Part of a small language model's weights.
Training: a variant of Muon for these matrices, 10262 steps.
MLP neurons of a small language model. Each row is named by its layer, matrix (down: output weights) and neuron, and shows model dimensions 64-191. Each number is 500 + 25 x the weight over its row's rms, rounded and kept within 0 to 999. Numbers have three digits each. A neuron's up and down rows have the sign that makes its largest values positive.
Before each neuron's rows, "raises" lists the tokens whose logits its output raises most directly, leaving later layers aside.

raises: " ===\n\n", " ===\n", " ====\n", " ====\n\n", " \""
L18.down42:534507495501524475514518567474481503483517493549449547508519502487501501514497519510492506494554547491548497524510510499488498531484490509498501514518474472513494452503547533493522512532544538512497487473500488511523496525514490507457549519503492506525476502540509504511487518495494491489502486485500499459497492507479474506527540483467477484500485500465493493492505493516518464495523

raises: " Upon", " \"", " Later", " Instead", " Another"
L13.down282:506508495515485472517499483474537532453492506518481547493502473482469503508536536479440509494484545467528488519469434456529517511520513488477493525497491494495468518527499528451494499545507490520482510480491531467526505521461482488484541480477528501515490529457489513510498516496444524496494534484492513497452502467529492510510528462515491467538491488534497468480503459475612510468477

raises: " Soviet", " Union", "ily", " British", " Canadian"
L16.down398:505553508509503488487475475489528507489525492494546510540475522485518531534521528516519499508459500514510503518470508510480439506484507524503528483516501485457505524505484499520550516541544507513517458495515549471519491524449490508510499478477503494504498455508527534447514522488471486501566546522481509511509509517488451514496509503453511469491466524467472471427473497509481514521507

raises: "is", "to", "ag", "by", "at"
L17.down3:510511524483477536511526501533556531544521500475470453511473488518531511473486494480474464487523541465498472502501478472499494561522507498479460462506532479518528502506539487522508512544492487466480457455538487532456498472472486480515520484516494514481503497496494506458504480540478479518521467492482500500517488494497486471489541516510466496457465492459504486503502525496552497497456

raises: " and", " ;", " along", "othing", "hm"
L17.down1149:534537521515491512513523475477503480513492513481494499511465483490501522530482481483487499488505485514507459506487487476495467538477482489501561490536480504466495494517497553490446499485529437496485546520533529490503460479504495541476490481519530525464455507477471506498539486484521476478525504507514498489523507490464498516501518534481531460527489468483503558493482451520468534448502

raises: " commentary", " review", " reviews", " critics", "Billboard"
L13.down536:509456450462490546530512472480497466524531513527548513502508505495508506504494480484492473520475479487453487552474495468515490459474472532522492502480554512527508495488503482539467524485504491492513492494495483545512487500484471456515484509451509527495539526525491472536536541492517491490497537511532480483473498506484467453477502516482512514500535488540534512499520528494514462526523

raises: "ika", "ick", "iei", "ik", "ij"
L18.down1171:498537495518467524495500502476506446527508504475507516473486524504517485529473493514492488500513515523528537482502515508545518490454495502535529513499514468547477524472507485478517516494476475450527463499485492491553484488511547525477501543465485535489491498493487483523491461466532495472490542503492487489502521511493508530502476519487494496464505492499508498494511528460526480511514

raises: " basketball", " politician", " professional", " costume", " footballer"
L17.down169:498489523526506508482523480499470480520556509506480503460505526511545504471521486492486471480470485481484533528518497481462494518488525488468524533480536474487515505487500513532468520501505469495524522498496493520510548449470504480501563554518492495512497481486526499505498521498507500513489510532520480490487482491501504502469493481491510550487519468421527452505507495486451501469517

raises: " two", " one", " three", " five", " seven"
L18.down1209:506538456541540529473516470467509450515513499493476535529500452532472477483496501503495495531527484492490452490484453530457495464482485476500503470482498507480545521511535516508522448514509496485517497501466476507500470532524524494484507523489486492561542458508424530495488544521439486497497533469516513503510524496474501452498487526493506528529472448504488535533485534470527540495481

raises: ").\n", ").\n\n", ".\n", ".\n\n", ".)\n\n"
L18.down625:515507469450502503506503501473551510517509460499520516518459503491485528465522479487481472498527507508512512543487496530536512466509518491553451444523434481529512479542465550425527487463504543479458470516488487464506483515503465532507508490473500526467484510499474497473469494514521502475496507463471504487528539500495466460527524536498485446461494516426509487457495534470542529474530

raises: ",", " but", "!,", " ,", " because"
L18.down149:488475490497490504489531496475530499548509502549470513498509511473486499480521473503503476501495499454511520470500541507502510505527496520502530519534534522534521527499471486514529524495525487471503485502488512491497500468496514525499498488520513494505466521517510509492500495493506521510484515525529482569539489513511494527489480539490493514504520440454484529520484466490333518502457

raises: "ably", "ance", "ances", "ability", "able"
L18.down616:453463553508515509509522509511502507506483522444533516531495496509482446511516508477508514534515533538478492518542498486487508475499500436463489513480499503493440512533509477483489495456477533475462531562484487492510499513488515523536490486504496500486475485502485484489509482531507509518496470498499535515480475443480544503504481517480483450518506502498546496468545522520510543535490

raises: "ek", "n", "alis", "oen", "ona"
L17.down781:532497563511481557537503463486503497500487514491480521507538553491492499544525457509468506510478524473535489487467482513510518533507470486503470491490484550526491534456475548487463499542516522475505514504532472519452507455476503448477475513467486518523500508518476538544512518483476485488518522503492514483514512486556525496506505495498534497527537494502477521486491490478497513465491

raises: "s", "ains", "su", "e", "side"
L16.down1165:495498501491480479496482558529479536468488528453515492536490488488513514491505508517561505520500500479467473567522504537499502495480472499525483513481471493528474528487504525494483515480521511487489518491520494548454555542479524536462510508481512505495489535529542459535491489469514521514471523492502544462470514506523498471490493501493443518465459514493497527471452453516474510553519

raises: "wan", "yd", "id", "ty", "oph"
L14.down238:480466484477510529503499516505503475506542508517473524535461483482513494516474485478490477501489521477519470503470520508464521539532507515479536495554505473451483563487512508485502498451501483496518476546516509509481487519478463476481494539541514478468526511486478510503514524456478520524516463491483507453482531499491508479533499535477551472466535481481511546496516433471466485485540

raises: " matches", " projects", " accounts", " influences", " advances"
L17.down748:536505524472513456491480553509520475498513508477509499461502531471457480507485512529517521497503507535527547495523414456491529480507481504529480491481550465516476481505492478496496499492476518518491496538508487471495498527529484467485494500449514545500482510497525480485482502491490498512540538493506501516503519488482490511475483462523479469452499493483485490472443515532585476529501

raises: "z", "ze", "iss", " possession", "ister"
L17.down789:508479480517475496467522459476500552481495457500545504552509499481464499520480446534498495506507497529475502481519541537479495465459530497513510495504482525501543513491515483491532495533466504489498483503500492528512495522459476527489483461500501536501519448469490487509505519480513546546520542494496505535500510535549514516526474469516536493521496481496502526504524539441511489493494

raises: " and", " or", " &", " bre", " =\n\n"
L17.down388:525526468520502480519472483454554536437539474477500533473473506506493483500479507525562490502514494462515467491511463527456471536501469542479510516524497522540494498512503487480457512474530482443496523458529468493515489502478512483501516518503499503528473518533509488545471502503486479501507482501468484510504493529472485546509505516491551483513553461480484500459472503508477477460513

raises: "izing", "izer", "ization", "isation", "ized"
L17.down274:510546483494455505536524517480520478491511495522470527487496542487487494494471521432528468512506495529498526478524492544546484510466491480562474532469512482456458494492526487546503501516470420527524484461533495494493499510483522484511481498490498550500466483524497506483499513516470498499474500491488458514477486514499523474481481543490501495504519524398496489529527466472491507493519

raises: " away", " it", " like", " you", " about"
L14.down344:497513508570520495518438523507427472490501485520509505465523455472460479549464502502528523502497532486487487494476472538450474511485496461549525479496419533509508491488498479503483515492534507487536495508509495468499523497476478526513516487505506518525512476476491534458501499459484500483556471519483487487493507504513494564536519513555526486455451519477477490447535513486494528511469

raises: " two", " three", " four", " one", " eight"
L14.down88:489505486544522510445514470478472526491496462512555530453542471529483513496505521542496506507457457514469507500535492521488509531512456502514526500475490481503504492510492489488492535521496503506506519482493507522515518544479456498542516511540493489515527450513507470510493499511497500503495489508549541494463525481562505463480495554510500494483481480456485498484492487479525523469527

raises: "ened", "ens", "ening", "eated", " children"
L18.down564:498485493554516531527550492509534520501506499540483500481484522507465453500470469537481519495473565536527496511494532466464554503483457472508493531503487501500510508451505478434527509526507485518565467536490467485502474487522464439512532490543499433514507467514467491514484500467531488522511496470495474471481531524498488502519517501532486509478498545474486508506526514490503501468544

raises: " $", " US", " £", " nearly", " around"
L18.down550:511504490524532480465519453478538533530496503500545504490466509467468518470470504522499473506465502480556505523491501504525481479468513461517466494499504521558546458513513521516489488481466539557536501480502526516519487470479491499522459521506513477546486507507496494508452496497493510505522539485491500494472497504526539489518540502499498510495512504476494493494540478534486531472472

raises: "ist", "ism", "ists", "na", "istic"
L18.down852:497524524510501499467482498504481479545475517501493484482508486448513515491537496494482471534507520471472446484522494510507496529528476531480498516504493527522467464496476473476492510481530463525520503512506504488505498489517500508538441461517494482479494510551535573493492500478486494436486529489501466474519521524438492455542531505514506475497503461490538493528508471532461495491565

raises: " saw", " had", " drew", " began", " came"
L16.down135:515497502538475475514510486515475474508507482481478459469482502510492494511519493518505539491459507503519499512475534502491518489513464466498497511521507504464523492477499476529500494515527436475490529529464474539525494506507510491500492437513495467497499444515446488539530506515508490499493519547497560509500494560506501484511502529509502462464528477558505529553549495520520522559477

raises: ".com", "oor", "chi", "hee", "ki"
L6.down886:511510512522486525465507499470530527500526481514507558477535540484507499513499497496503495494487503519487531526476460451480564557501524492487495534492531518531504500516477493529516456485526527419501482523499455492536483538480524513510499521526498537490504504462456453506521548448494452483502531488494496478471483496461497481487485504490506494499522535543523514527501527550450484479516

raises: " New", " N", " ", " -", " North"
L16.down1082:492505509547507489510479453493498493501473484506504452496551540466498524508455479503536514472502538482470502526511513510528484467515486526503514511514499466538511512508516515542500505508471482508479503513510502491488508517524527473485503509534514477493513499510517477487487498494515491487487547441508528536498507505519456506492544515497480518488510531554519501522527519505518484531490

raises: " World", " world", " of", " Civil", " the"
L18.down684:551518504533511537486498530510484527519529469517507518475515529484533493463488505504488482504506502511468483525507517477438484546474514524499523472497475488500493512530456508512503499524531460567527547481469522514498513470454481475565517514500495501498565481504498488488471547484510517503481504500493490507528491529531502481486519528528524486511500551486504550460472507538553514546510